Weights of a small transformer language model: 162M tokens.
MLP neurons of a small language model. Each row is named by its layer, matrix (gate and up: input weights) and neuron, and shows model dimensions 0-191. Each number is 128 + 32 x the weight over its row's rms, rounded and kept within 0 to 255. Numbers have three digits each. A neuron's up and down rows have the sign that makes its largest values positive.
After each neuron's rows, "fires in" lists the words (lower case) most often at its 100 highest values on Wikipedia text that the model never trained on.

L2.gate348:132143147129133146061115135124092141143115122120118132094144122129129132175126181139142140181135155143118117163178107110130069197135132197212103098088117098107123090164183107139067099128136144091092131142129124159121163153135105134106186112069129109152161101111175168196135150070110092103099137127070106077173111134090116162107122067163117120109166141126163146129087152088153075220081124146144107162091081141083134116153118129189137177149186108097076142118142116142151127103160172143131113171155124154100065087143111140110169122143105153159129126031173105159060119149069108167
L2.up348:157134104132127162150162133137065147117152137192145129103101022150161099140075158132149126117109129149078139108089163164120111146112144155137141127191116092181147143094175107101123118103055118180144114158138134062118068143107146075086183088079109099153166181125160062081100196155146122076160155142127095166145128135111075069156184119138153097140143125157158106119143134110082138168179126113097128153187055112122088123130119140179051155141088127120083085150127161156117107124160150088099169160086160145135104095131109119171103147149138087110151120177085113137123174137082086114
fires in: "her", "she", "he", "a", "heat", "and"

L2.gate98:145123103160128093115124107155089073172135116087089186126084098131129100173132155160174141142095092065141176089140105147142081165173088112138145157097142096192091127125100101127145118117110151095179142119108173087141179095183092132207149114128150128083112178097092225103153086135144072150137129106099164150110144160083107094108132162101147130031106180087213111135151094150079173129085133122167149107153209129118155119110143149163127166114123093126097102155131124106164152111143102102156107160145123102108167144102091182115186132070156130138137133133133169126151181082125085132
L2.up98:111143097119135149147147084170120135095133121149153069162163134158139079110131131153110135138123151074059184141186180163098099164096128159107117115077163069128112121128100086126141136089154163113160100137140129129160134166195116159140084157086135135161144131130141100147096108088146074094103111095114140094092156120102081155198108224109164107111091136138165153124139126158113149106148077146125163143055115101131174108153047119082186094149079105150022150139126195136145145127191174125143155209054134136108103132155137127167124180118135119160149118175106156130125164129144115101
fires in: "to", "under"

L10.gate302:130161146174119111175152151093123177109148138095084123103133109109099109126095161038110169132129145134098079143137151124126173156132096125147057152120182183116080139133181144158100135147118085094167103146183143104154154152144092187106111098164142134165140085211125100105187124131161122155138160092159098132086098118123135109121115076119057130084162059073089153176102099166112097121078117178122163079062137091057094152120092159140139147136124103067163153085153135132163171192140074130186120127153126089112134140121102121123154146080140086182111159118153131169118089103171155151
L10.up302:129125038118118130132139218118112155113113072101081092107134163122089171110091147079147155063127060174107190098149149170121133112101122076135111148137162134114153170132123136103153140094144101180145116167129096107140206102100046175111124175108123141166147139105101084148135141107110125095108085192168127193124089181100117168089122127073150099118162132099188165151157129137151127090143107103135126106116156068149092157153142090160132123141153137132185113111116172083192094158118102124112148131139092104155133091177123150158184051136130200089108113144108117168179119101094131096
fires in: "1", "2", "115"

L2.gate297:116127121084039105168087149150131139138155148082093151132092137127071181145109160122168116131172116171100113164099113123140141098118115116097120140137151105136098090102149146146088111089154114119152113136119070058151136104190081111147154142172162114144122070195185161104093131106112145100132133174123086111108135119153187122102164130141154133111096169209096189097123100179116151150083089120160088115172086092152134156120154056075113106077151136092153143071176099105100127144135199119124148143157097091131116128128159140122119181142132157156190110146110139062224110150211121143
L2.up297:142198161150101124117113079105120144139163180109139105142085098093121116150087146162204112149138160075086165150168101142104133179115137111167138151122091120144043100076135118128124160081120092131117126140126175132125139116150066184162060067193096139093101153089160096049087202100140124128117134118118130099132101133114073116158134077150094200151092153169147098190150094134120175155080151083157124098100106094132126157143146157117102121097143109069070118150133111133144077136137105179107139139090110183131130146159110181146131142116184136100142111180104109197159077143148160089
fires in: "it", "me", "means", "meeting", "meet"

L9.gate68:090103120158117090085103102085119087144130116183105138166132117143169166154099158167126148154140110156102116148118142126133091083172179146137141162100046100133165118118172130119097099108143158152129133150118150134179103150147109122149129034125127131166146121135128099111068095179135125125118155161089141125112126080075088112156112157143136112116083130093203106104135110134122134141229131199181126133151158183069094113156114116119093121115060155112172143100093142132142144235156129113126113169126138189106141054081067146136102049148060149105188148116124094102102106099109129166
L9.up68:138214118194119121128140141107123154107045141176167140123092125053094132111061105154168105116069117144136060162130170163098169189144191144106116165133137129138145174147101086136080090127124119110118136154107095098103074102143130209141136101092099119137142130084140135138158161149095065138082161100107091147174087160119108130147107134154087178161152041129109123126098084147123109137078162112126132156170086147109102159159144082137161147197143094102189138148083120159159142097176165135144080068091132174129129114153108171137117111142103086129160121160150159191139076135111146143
fires in: "he"

L5.gate30:141087097157092131160117158082170148174097113167145102138195118173053153196199173103161071074153170135142123146144074119155100124125117183091089140157161140139043073114109140125043109084193129133120136079137099116117130178095109112092113136094150149124110115122155123107093109145093131128170147099140160104115151123102129151155177138147114116134122071092136094134175137157112179139182099157089113149106135118072118152124135146165115145096105118131158197165123136170164122121169157085160105154083145119101166148098132133131087081090187188165127049166082122103083139092106129156
L5.up30:141110123155122099115128136121105147132098146124121170129158157080169143114141127073181086124103112108096119175169112060142098147146141160109135127150111178160115098090098119147077091073112134106179153081099102129066189142085089148058086106110094081045073188151095081156086092121114177115181119148122113150068111147155150152195158128158051093120135113153141113083131176137145132126151110113153153132062190135135110181143110161153152106117162154131209168131130108098147123172134150147089110103088155175130157130183092138120139159105161161069060115128108084140112105161092160120
fires in: "of", "type", "co", "coalition", "coast", "scheme"

L5.gate43:155133045128074088131195078133157153159143140129173154120139170134141107077125113141123141147164149081124172117104152149159110059175154146125164090140151092093149107107129127094102106152128076084152136121034195157105101153159095137180101081132130151140126151045126112164162094156132096106154100098141190095116132097169135110127084180104112114095104124103157146184163133161123094101139133093141113100166164067120162171113085091151099119153112116152124121141081111160187164096160143101171125125114117137163109154128067105181132082153083156102117132151181211140187091116152065109
L5.up43:119188176101108143100110127154133143136125108180081174141056147132081134136094170124185166103133145148107088140120092120107139111161105107082133137150172086204132193132131125087119125090075125121097135058179083152139120107161161101088199092120164153120127121102131116062176174111138146078115161106127127152114091135176112120142172115143135119127079151120130112110070157134104103136170129156127098236110140105118056076114137128134157162095103123082069191100182138133161110157134116121150156134053139146155164123085164158102086101109140120101138172092145177067169144155140184133
fires in: "music", "art", "singles", "christmas", "artist", "christian"

L6.gate44:112051167072130148180059098153191125183129102151177111138144140157124139144152069151205117132087168140152109110138152098110141144159161116078169102185145184173110133124159103151146065153105069137077188170122136082138129138147159122166154106125127102187117133106125109088140205107125122164104127105078114175123133130121161106087144140116210137075111133137165141120169122091059122114137137120102118101085083110110140094104071138176128141170106107105144119081133096144119167119087125103125142082183124112119072125154157112119136094120128098140178088161196098115036154141099102150
L6.up44:145108109105116077126140104120142114132124134143148124124091140121099189132096155156112189133172133147111114134117128093045158149188109128169162122108102158087162203147099092098138124138125153100183080113116105123182050104141131125087069169125185157108159061153064187143149130139164098137112169185180147142075190183146175147155144127097137084165144117098198088101139164142116047143147058104145167154116085119124117095139144107166150135129151095091108134110104065130148067098132126105184141128132112161176176095144126089200133105157097168116155107106122103145102117101150112092
fires in: "also", "was", "has", "had", "based", "is"

L6.gate12:175156090177179095167141130162121124125156174152084103132170087106138110163066121142101144057120104146135160191147147107082099110151122067126069106141109116093104137136115128159099096086141077127179144169120110147090112090135124103114166153161144113109083145129142135155083147092140134054120132148069116141104125216037092220109079164146121127157115187172159112093163135127154146130138078125099090121101167133128157215151110102101160102186083130141124124106096154183119076090170109122142160127149133126098094133172110136149129102118131153173108065167145125107150094086101094166
L6.up12:086082155172097065114105137134058162080131096126116135124061079121076098172054129117144116175183067070065211141168162115119073116168143149132146108118140073091143131098128140139154201136109168106139144075178103142096093154110112159119143117157153184151111142122125070140088107104143154164091132087102169155114157119131133127075094123135092106113118142090121172130111086110147129118079129070152076149185111179161115166063108118129138173143135135134110153130151171128143175129144115094120118161102194110136133078075124157133137178173126114100145175167098092083116075150121134112
fires in: "to", "controlled", "replacing"

L2.gate253:105113155148082115182138147145082182144114197108102102129112196198143145133088170094153125126129144136109095129135111071159086120182098158136119156090068197101109110148156112084125151104125183106118155100100161153126178129148128140142171158145163113151092110165089159133139111163122161096108133175132148110154147119095145091150121094127151080168132122138118122146145140137050146169108140177080063122112181168078132157122111124102107156165099112084142120119089055139166141090109084125102046122132114113177124100153068193155107167180118101157155111177196103052149077107149146084
L2.up253:144139124068126161103176103098110089165150138121080084144121057173136133164101166140147102063182156109102180147081066123189113120120111144187168143075170114098156146133092117166146165129071110189149161165120124117158152092159170088129090101170131115107163146130169124140133117094134131079095084138162114157201098156149137150127111141091144028146093122146173105111163184149128179102093106140173073149101081089126069193126152156117137099072171135101122166118177157149107130132114171128112119127130092121179135091166100111133108127052129110106153096191114154139150122129090152140
fires in: "it"

L2.gate59:095154141097072160045118116140149144088135107139057130171110156150119144072117103150149135187111118095099125058163103127195089152170117105137124141190052104161139112124129129129081143065125188105137173160093108146055160117134117146105082124128132139117128175088088177092166173196139103122149161114075072085093162109088105143147087107167122113184157185088118110195184161149118128154152116105126109120145107119140130064145144146121128171162134096070116158138114096168163130132102139127115073135116136138087083148101110122149121134138127128138209079164161143194078136128095117145
L2.up59:083090072127138063179138112121116100099101111127139205140103126159187118124070142189124065125129193112094063184114081083125115113136121131144121139121139154065168162121115136108134105195120086108131072122051131101166113105177144080108191122108077076092145166128176133163158137078128192128133113141158123150136174175151100149112163128081153068130155148148132106071128077139156102146167120155141158191121105171113104130126176087113118135161191146129108108115124112177061131126147129153188087122141143088131150133079152139061167127075076134110126142122138134131149138146138126180
fires in: "this", "it"

L5.gate503:084165160121165102174085039132081156123146130116176179107062169171172104150122105103135155077097126156132195182144133141091154120176097145184109092115086160099154103168128133096068116104139182118127148122122087148123126081151137077116113113153156145143146155164133166142087167164134109143101109130113158151182077179051103153168145155047161108088162143127148101109159121140106165166176152144099130135107149043146170119097089128155152123126088102074109106075154150146128125141151144062134114134119156099143114110129143164159087191116103124150115097164168058191158102103145117140
L5.up503:155137126126092199116113157134179088105056153041107104148122135118109156109183077171177120116122165109140099118102113057094114092153114189163180092110165082138155141152084161121100086132153138119125142145085125107123190077208134102162160088113161153105112118123179157126059135132147136081097161196063187154099141083132174100105112142160128106111116147156115104100157155117107125082130085097133085189072174128137118093176076176153093118141144148144142174143110117140167108147147132130154145135150118141158127138153123112114158096065096179121071064170081133116138129102135097087
fires in: "at", "georgia", "it"

L2.gate133:163137161118120133080089089160087104120154134046142119125049118101129158121102171137169069137149134143141098122174139090198112137158143096170186173140128143124179089096131069049134149125123059198110130107115122121175185145121125132133184138156094127139146144155104131126114108087147107110051110106121088112126103128098058127090149158094202130090153183159101113147087153126097090147154123147085175127131097134123149160168128088140089170153129165075180162128131144177146138163157051115149138155062090126123045154159156167115127135164116103138084120117132121092154101120145091097
L2.up133:141093177116121168111113094158111095115122148099118145113120126097135139121182144070152157136132106101102144160086118077147178089115157104137163117076145144080179127079114116176151149132099100151103094067115128098193169169070151133133088119120143109075110140120194089075083173198138138114129104177108188102152104101137106104094150188118177106127095171158120145115179176154117181083120085180172081193152128117150123129142189050169111108083133106143186151110112089127140132118106133119134100153109124121086093143146134132130123211114115116178157042129128169130163102108108136060
fires in: "it", "there"

L8.gate415:187146182152122134151109115098102133101178160124072129091127118119132064141147147160176083126097084121179151165092113145130123078177057098102139149108093095098142103124136173102151091095137082101149120101116076166128153128114080176136123146113112175124107088153212165192153112175087114131197181115106049146166064126207081135082162089155111110146109063096145175152137105134094114152144088121134142169152136130094124196150139158083133147070136107090122153107128153164163148168158088074133105187137139107114129122106121131142098112103086146096087095128132111132186156118133094091
L8.up415:139138173145144127121116121131121102079134127146093116179107158097140084156163094061067127078075130088090160098142122124134095105129107126148069155124111101134142168167082066129092103162150101111129133122089079129124175147151127146135146183135117183059125100083142154175153112123136124132138111151107086126136088136114136096117183171125164083090149131112113195161127078117132114135163183091182145150087174121170108114129115109102169160080178105164108080203121110112152124190186149133069098087114102117150049161137116138106067112105144161185114148129152175182101085131197113055
fires in: "the", "southern", "east"

L5.gate83:135129154097134142158182128107186170123104086147121147125093139124152137109142122154113106078176160181104167158095069094162130110124143166200131127116138147091102144151128197111131111151156173129138146081135168186099159059144101109153119091094194121122097073132145110101117158032130090084151102170116178091173118163129081124113103077130097070121096108105132109139162093129084115173163124100116036148108117102166148154105129125166151135109142108113022125149120134146064196053178173086119114184152145150123129147153090108116121140135134097138127164147134071153084108147129124149
L5.up83:097124145087091103142120122066072113167132132190067100106183116160156126153103178101107139142157111131195161170109111184080122126117143206108131124098097092157116151075086110154073110068107128129124189173126199096142120091149154088116136098126154124094137093176133119110083179161112240136124105092130153162121116183130141100163139131093083146134175112141114106133108118099192130075143137135094161147157130145139135116074156123170163125144132098167109140151089142101111136099171136168081095137118093097112144080133105095164069139105148073097110107103124096092160108144100076040
fires in: "s", "central", "as", "different", "of"

L4.gate274:129086126142137097141155162057136163163127111096102155120114055195123090165166113133083149122176095141170129159070160137137122150126130160166115111109106090139099097165145096115117109138158154158077105156138153114100178131127098128131101084166137154141156090100095129125165159124132161078126098196119101117102078188078125177088073128118055128159091154134081170141150118107161105161088072106170137124142147105135133174169178179111092086160157148058167179184108185183112099099160113023121056114123129159133146105107119130140084148100170083123153103119138143158168121107118144161
L4.up274:146106153122105046173148146091039150119141165144106112140093086143087122165061142162063147189178097130104111135125178107104129142131124125131096153173080120120078131131130143142149092127124136138161104131128118114099071087110106160133189118125149114143092088113104098137128131144151133105119078157160136089156130150105103176105058123149126109116168121125079135102111196158098133179051123151047113166143121195087158085130113170083133049133113201095108100200074163142153100086133122119089182155137147095096131128121128148170108128132090160137090136170148187139152072114151164146
fires in: "of", "in", "for"

L4.gate462:099094135105129138146118141154121147175065089144163179106132089147134109158124132160136161099079116142109158159132143126121144143147090133151183102139087158083101178173136172131141102170090164175113061154198103111155116129154138121122089133132119105133130142149186146074139165067132097079125145133107075194145162081139156093136191141126104067102133099096139135148186095105069086121137133097095164148159126103070098169122137148124127121171116096116142075083123130177037131109145099089061108087130119117153101111136099117167178120082152053146111199090122164170144139143192069169
L4.up462:120110171121116163156128178148165081124114140109153125071122127150129127098066144161112124075139136100159089153124100093171190154161159188111139067139116089136191167157120171181131091100161111141088096131118131154124089122074159083164085124150163116090095140062148184155116105134112114083093180207113144132130105189154173126102097173156076116084089081147114121102150128129131078109097138153120165151086116144110105159183141074156128111159162148158156147042108156129080132116129174096105085135168133143128124144149113060148109100119108121212109189180123201146131132166120141132
fires in: "the", "were", "was", "a", "first", "had"

L4.gate314:083083135120136133139118132186101132135168143155172134076115100171129129137107161132122068103172131156105105164183129140143103140107118111096149141142122101139116191178121083111196104174078115159199125129114155118190104095194078161155175152058196116180165115121104125159223128089145133120119112106121122130118168128088112140100072136121177105114183131096093121136124107146091132124128024163090139137143182131138109114118146119139133119057102136084099083102163137119109130189107181122158142113209133154139097116106119137168197172126102142128186085151076122116165111099145159110
L4.up314:159147134120107191128173162174176116125141153111125108120092119124136080104122147153061096088056149147110030103026122080148077171142116134132148104129094160121144179148165137095134206202168099141138094142123141105150112162123131125150101142099107081167106107143148156138137115095098100166168159111154076134127133105152139113133121151103137045125104065145121153130104102123134174048128146113083125146102096154097059129139069092153116146096125123139129176149132120152080108105139140146133142121142078137172164082137127115080198170135163163053090162075131103086110120108106173137
fires in: "according", "due", "however", "amount", "returned", "mountain"

L10.gate214:107093105176137129194072083103131106105057118092120177162172080163089173107043147192130107218105176102127115125165135172097172136131127114162137086152142079093124141165150138193150107120121124119118112152158169095114128106134122146083077097164090121117146148165093143090097123171163117150098147132109118092125142047132150112205095098145142122130155102136104123127096157187137093167127191142201122164143127143154135118143114109131096152081081130102141082141158165078109201135055133123146105138147173074148116119141079126145158134161125082113116170134159079126094083162118109151
L10.up214:126140070081139087194112145113148124141125096114160106122162107105150089157158125122111167091102125067140144135138107193181141122172174125080145159142169126137118123155189143160120116130161193170084113180138144137094145087180174113141131098161068185141143120094133190143120078158123145141086091185108135127118112058128133119089074114126166083145140193054092125103100133119105167097124144151190126138079137186093141116099176123118138153203183193126107095108111162164145151150172140052115133128127131167117173067137064076118106113111117146189142115111115112103151140129132108176
fires in: "was", "is", "been", "of"

L4.gate357:108042121145156175132136143156127098180157068142117189155110122146077153171124102131172120105114131172131090123141091102160161144134126176030170068156122136137132093148070117140155116149145107155168073178127168108133077152126115190206163148100140118144117165121134173105168092091127060185078136117133092131107160122107114065122100151141177121150192170128108143087121136099137147120127158089095134161156111122105115146076096191183110145149160133125121109095104092127059179188133140132094159094122138103156140138117100114108174120106189113153083141112084144172084175179099116139
L4.up357:142144103112115136130110155127102132173149135138161086121160121114173141169065085109121139137102103083084071120156135115111195124157121104120165103120173169126125146169123121143097111072115120159082040111129133141184160127174100096145107101123156119138171191117122154119115167188138138069114117128138133108146120118139132090124125120058105131128128144087166102092143134113110094076085179109119116092130134097101105186157170099155143103048093168176200108126124134121113081112111021113172144091176200159133154170190119123134191106140042125139117112151150129067174133105130099067
fires in: "won", "played", "for", "used", "after", "began"

L4.gate247:107092139131058090133112137115155164116130130084099098166130166165145090101068127115144116123147117137206142067115042130102148113091129053144153081149179185132108113126181156129135139162143126223082150131110117092156168126137101110168100139111122149126111179179092132096167178171113138121124075119112083115147137153153079146092081118114093185152150061139168148143134130122122136197069168120054136072136090141164139092148153165132101158118185132125129128172145161123115109112162105128147130193079139101127128149131180126090059210144073116101140126137144138173147094131123132098
L4.up247:115104086155148074149151171145125139109144116093124143100144111148191127159140151140082165166143102113131054097114135109125131173134109120156140138124148148061109151115127108140187075157118101077186083150176136119098183123095175138052100151083131147171120090123088119139106103116149112119152078130146101189175172133124099125150137119132061082100130104168169125176148105123130185140130067060125131123137131111121085127124118135137080131124157133127078061163140167097111110104107138135137128203169101144104085152152113177203082114095123107085106150091222201199111111098150150077
fires in: "1", "2"

L2.gate403:098125141069137121117175142123137083134171212106152143141121102134160134124140141139116137179190173136096095136159082107079117138134103177092162086133140130212069176135212132197187115132138145096101085115159163103159094135140155120148126143133102145131168138113192129111134193097132106131082124137114094122145122091128113068080131157140134074106115144114095077155154128122131187113083059082091092140167132190108124143085123091156076119156134154102131090112124172158168129139134118067133113175167094128092049143154083124156084130159085129148094121163172055114138112160163121087
L2.up403:106149153132113112115178100165149091122156060097087115143126145182170135103056150178092163132165097126138139141182114130173048139158116106098169166093142086108134177131158065091122173154160175203126116130096124097097145121178142108138173171062116161167116092113134127124178129076139084138100157163124145131101102060058088098091083165137153120157146096107131180116108110169163115113129115181074159140080131128123132098115130148176121112120137183113130107126102154147137155147160079115153103156103149140085140093156118072114197168147161158089193136140073067177121153124150129162
fires in: "according", "due", "started", "addition", "additional", "death"

L9.gate72:145106160143112079122151222111154081176127121129105116126105137120108159154070150149103147130125119103141112101083127137103121131192100113124135111157141087124124164135133098088132122082070109128125091110176093129151155129118167105108134120188172148169110068137099109212119171161185143066112209085116132197079154134103140114137100081078133145113130147192123174115167112138160155150106081133090123153147078141125083192098182144140102107142091201125141085121121100109147094124057182137120132089107174149136143073154103147182138186111117145141137087090103084086147140078150106064
L9.up72:144145121081100099119166102079080161118158129105094125191129142141113152132138197099104132078180105185151070111120120107148151168095118163103126117162103053220141184148129127105129122173114132152117127094131170131114127125123070082133127066099110118092163142127152124066081087145145130212101107183144176126131125162100141038136055081111107147166168104127118143116145137076095147138127162098127128126128118145096161098149187156123140143158086180164162117140128099101152120171101128157182141167106160126161154144099167113140094211131085110101131107140196046098138115127112092132
fires in: "is", "are"

L5.gate407:132133195127156104136117147088099104113084127158131180114123105175148130162133161170094076113169187145077128184147111092174098139127127101090079126157125112125037070134091172134127075074168142098137174128153114098107078164150099120068162108181141152148146153109071101172095116142124097080142135116079185075085111104121156113205105070111102075102148080178129129135086148126098160192118107174103106159156113126101170117089123162086134129134109179148124126156088154161113113112218098107085079157140176150089123145154111179085108150158134105130131096123115150124143143156163150156
L5.up407:121103104098141046151099119121073123118118030118097070131162064168161170123136142108151101135119123152114130105160115087115066103189135127120132132174098177105146080170126109098206100111115139067188113168168081151131063128124197124142093076167123091183104094185110113087130174136122127118111089118163170134121113134150056166200182124156120137132169151151103163108141140186118076128137107132140100123147151116156087157148149124137147145165094080143097148164154124104098110167116168126119165098172121103076111064170103104192127127096132158127139158171098164140132084125111110111
fires in: "of", "investment"

L6.gate187:126114145150155134143083077118119167110107140121135163087109100125173064174127187088184102134141114155075147137107205110189146145199078122155118169141087096163123200115115137104118144165110126151115158113171116115107107117098098145122131162088107156117134127099175076144090155085118095142156115101070153059096087190111140172137134153112070110135126099126113158194129103102149115163102147135125185127130125132097081140095157176096101161099092151141118147052126107165104135106176057100110091155133159161094088107112075147172140127132144054102161199150139180110152072123162126180
L6.up187:145145130116058093104114184173128187108133090178114141164136106119155099134118097062056146118121110113132116139161160085180144162098160095165098188152150098112142169099159134089193131119128155138121134068083114131141108142101123151092120131123125163089161108165135142095167119094117144148186085124147150152144095111164160138126138076136097106156155117058098082124023120141100179111118141146190170144142112081161167089185160112085152129156114117145201146118115184087172089173125184131119108206138170118184145053156086125150111115147125175110134130129093147149135161097124091102
fires in: "the", "their"

L10.gate420:081116097168104129163154160153183134123079111076101128156161141145114166132115178101171138143059113152094163168071098137114187121140156114159123124136146105070113140166098174122138092132068094127119105141166122158109160117149143141144144153130155135133140101156058193144155165168164188112131164139098126180098122111110150113099130081090100162110150102110132223139071078113131136125124142154162045129065131156128149114122175095165138164107190108145140109074190131063180134143078174127128151088154109118190078132083141107105177156089094122163091076131117132115110130144088182081
L10.up420:062087133113120141132124171098172128142133168116092166080144103145120060167120156111126120132093138104146099134132153068100093172173106122117173144118176142142115110164116121251071136139145086147094162094139113073080176172157172107135141120132159176150113126110179107110047106182137127127123128135080096152158133098131146111116147135107137086177148126118092122132178088081063129150138150115194141161165097149155223122140119113121134148149145099130167115110173128072173142163136145121125062158116133107103146079071092064187131116139122199121116172111158083132093155125130097161
fires in: "is", "was"

L2.gate58:119127156192212160117132118155143123131112126095143154143179146110139099121180130074144121126106132116097143136161184131139140133128172128184148088144150072099122144085160182086100111126189090158115117151149124148126194139060135135130158165126087116094158152128166111138130169107156116114098155112042126106029069115116093145132128119147173081148086174137128131089124078100144052101139151195139157098102176069157173161114092108086083074158118072135120094108157092148119170118164145117066065121165160127167091084169085116183145138129111116182140117126140120149164174114140127125
L2.up58:129113168134134106134159116181091106082203086149151157118107134144166109178143149105156137117183085144137160165105100163138128144181124144102173127110105103173140183136139156141117101144109164187109086139088161171174104083126112104116146178096133120126155143075152201089190141153148116110142109120086145095090116128054158080116100146157127127089088127083088171147089102151091123077170088094142180130112138128075096093200114120138113117101115119160107160069113143155105084084161081087098106114091175164127110139133070131153098089118133096093172084148161183192165120114104056076
fires in: "the"

L8.gate305:109098159132112186151171107169205093161091081144115158146110156134138123164135108124105063158106179116136115127118129067118172103151130108120162070098155102111124147139161128079163138114133121146147028119124175094167135134151122108156102121147147114103142096095175208156195093145113116186137106106057166070160175181127181153170179157079123157128129142141120123126116085140114143119151146142168044187112076132122157132101164134138105165163190091160133133094100126114147114121133155099081102087128082113123098152136156108133127130148107110137206098162112115076098103191136047118
L8.up305:141082191138140102094118108064088148094135124187126159087106093201171087180118175135079139146165149147143119136098144096105166141118112117110118109134119094089128113144133152134168107161107179114128130113099162146118159135201169125168121149128170120131125066137129126094160138059157069099066166072169177116175128152083114162122139125101085106141159126094176145149069124151097145139168126084120132096088136089108125162202178194114117116149100077168174103137105187136122203101112168101103116133139221125149102122069116110131089079126162126123159084123116105152104132084130083078
fires in: "other", "some", "others", "any", "southern", "a"

L2.gate303:103100147130127135142143166174072123114152125052101109207056120160122146097123169150152114083130219202131093137119152086156134098129129173162128099211083131143136062099105150114137161146088203073159155183138165153114105178152129156158166084120155139111193105125133079147122124134141145123050134184085135158119188163128147112123101065120173127118085155148132141094119133178102121110168113116157071130122072110104180108111102135111088132132179072129180176142204110144112112121097130135119128147112156086166114136175083141089171122121098124145143117132101145151102124153119161115
L2.up303:127144148107188108088166106126154096147180105093139099176160132169093103115112137094148130080089184137086137114071149185178156133143109098179139101148117101108121083094100141135049168093102204080098177163096106152137147121152109123100124088148130106079149088103152146150117153070112177121175108139085121161128170099173129106153057140150135129139125136111149145072179114124172129176127090169113091107130062105133133154077132058107044124145144061103100118138154143149106109131100167102100084198100122147130189111147145156111149094112160103178127133147147175160178166100164122078
fires in: "it", "special", "journal", "species", "specific", "such"

L2.gate56:161113120138164155110111107116175134115186131058134107120068150143099139071164164139166120062119081129114141140077153112151128112150117184213128105127162136154141168136130114145151096187089138149105141148177119139179073117128136087134100139132165184073103215102104157112133174121162146106128068137136108087133093108156166144105166119120080111134054170149156127141152105113180102104192161066072074089113139108125184150136134103084120157132100091100103114059078193127077166097077126081130120158118110144148140185159139123101113131174113088118113097164144101113130126134178071143
L2.up56:109127154150122103084139151128107105084162093146100145093122151168055107124102179171138108104134146195147162138063180159114162164156138166140106164129138060181186137130169125173092140167044130135117096184121159153105136069149150073124094107163125123138160132054173181147126073073076093091141124132111148149157181183115170137102166149098122125111100158096122121145176120125122099136103091063170088137122127177090187099152151165125107131201165087124147147088076075131114088130141174066106098160105121137093123152094121094159124146163114149136151145133105140172137140144133064131
fires in: "the", "a", "length", "my"

L4.gate333:119169139114125082137115131186102137170129158145116133109112125143113090140090179155115149106151131075140166132136157145081082187153099112083167139145074069167087164129192112157134106077129157137157208197153128107139089144152115122157125103137150094096118144100025054101118157136123132109136088118100155142123137177184132115105135115136131115160088210113164143102124115141111088201159130135099104135207152115127171115133123114117092191133130100117161111152065181117106131124146128103072093132167129140077145100151065166142137214136107119117192106127124151091088169076129093166
L4.up333:138117163109129090191057075142128107113072105103123138120166111158131120190094173085083182147161109119110186099152133135108095099165114119103122134113083181175101138152148108183120099092117108134156115133127082144137091108125139101117172116185159104145154131136099105136121121124117164105093134140150168085084082071137150140166126169133120188168068078123145138140155140121101115193096089138116134056106126147153161153095128170034145141109160145127148124194164231121140107150128055120112128131135129142087112175146128124126110120170133144048124048212137115152096161087148130121
fires in: "to", "about"

L6.gate101:177122112108153217112106146156180160109091147060146108137048156110134126181210119167083200123066180127133117147104155078176149131099113118159196081104130121089150142115113082115118147103126164082114118120144149168131140166167136109151124123136175112088086138098154153117113097134124076136067101129126153075182077174106139130150133135110138140142121109135187144139142101117118127101114078095158140197124078033140157137119064093143096150175207106118109122062137166178153161113126133128113160134098085160152121134093062139130155145176129177108140143147143115093100147114130144126
L6.up101:156139143174104147110132080172133127084134189106159077138151069146140096148137189144107114123126077142115146143172197146122140126098122138121096100092115154113130138138064076103125174124073073113135114122151140109128130102085120174141127197157133078181110156098103096085152106098123154179155099092129094133163101187151149141143122148147093133166080122137172077156106069123138135098117125177074121117119122097117118136169168132107118164102105131170142088098136084132117134115188133103084109096107125164085151139089112092210177040105091159154217163141085223107132118097167143093
fires in: "other", "bishop", "others", "serbian", "parish", "two"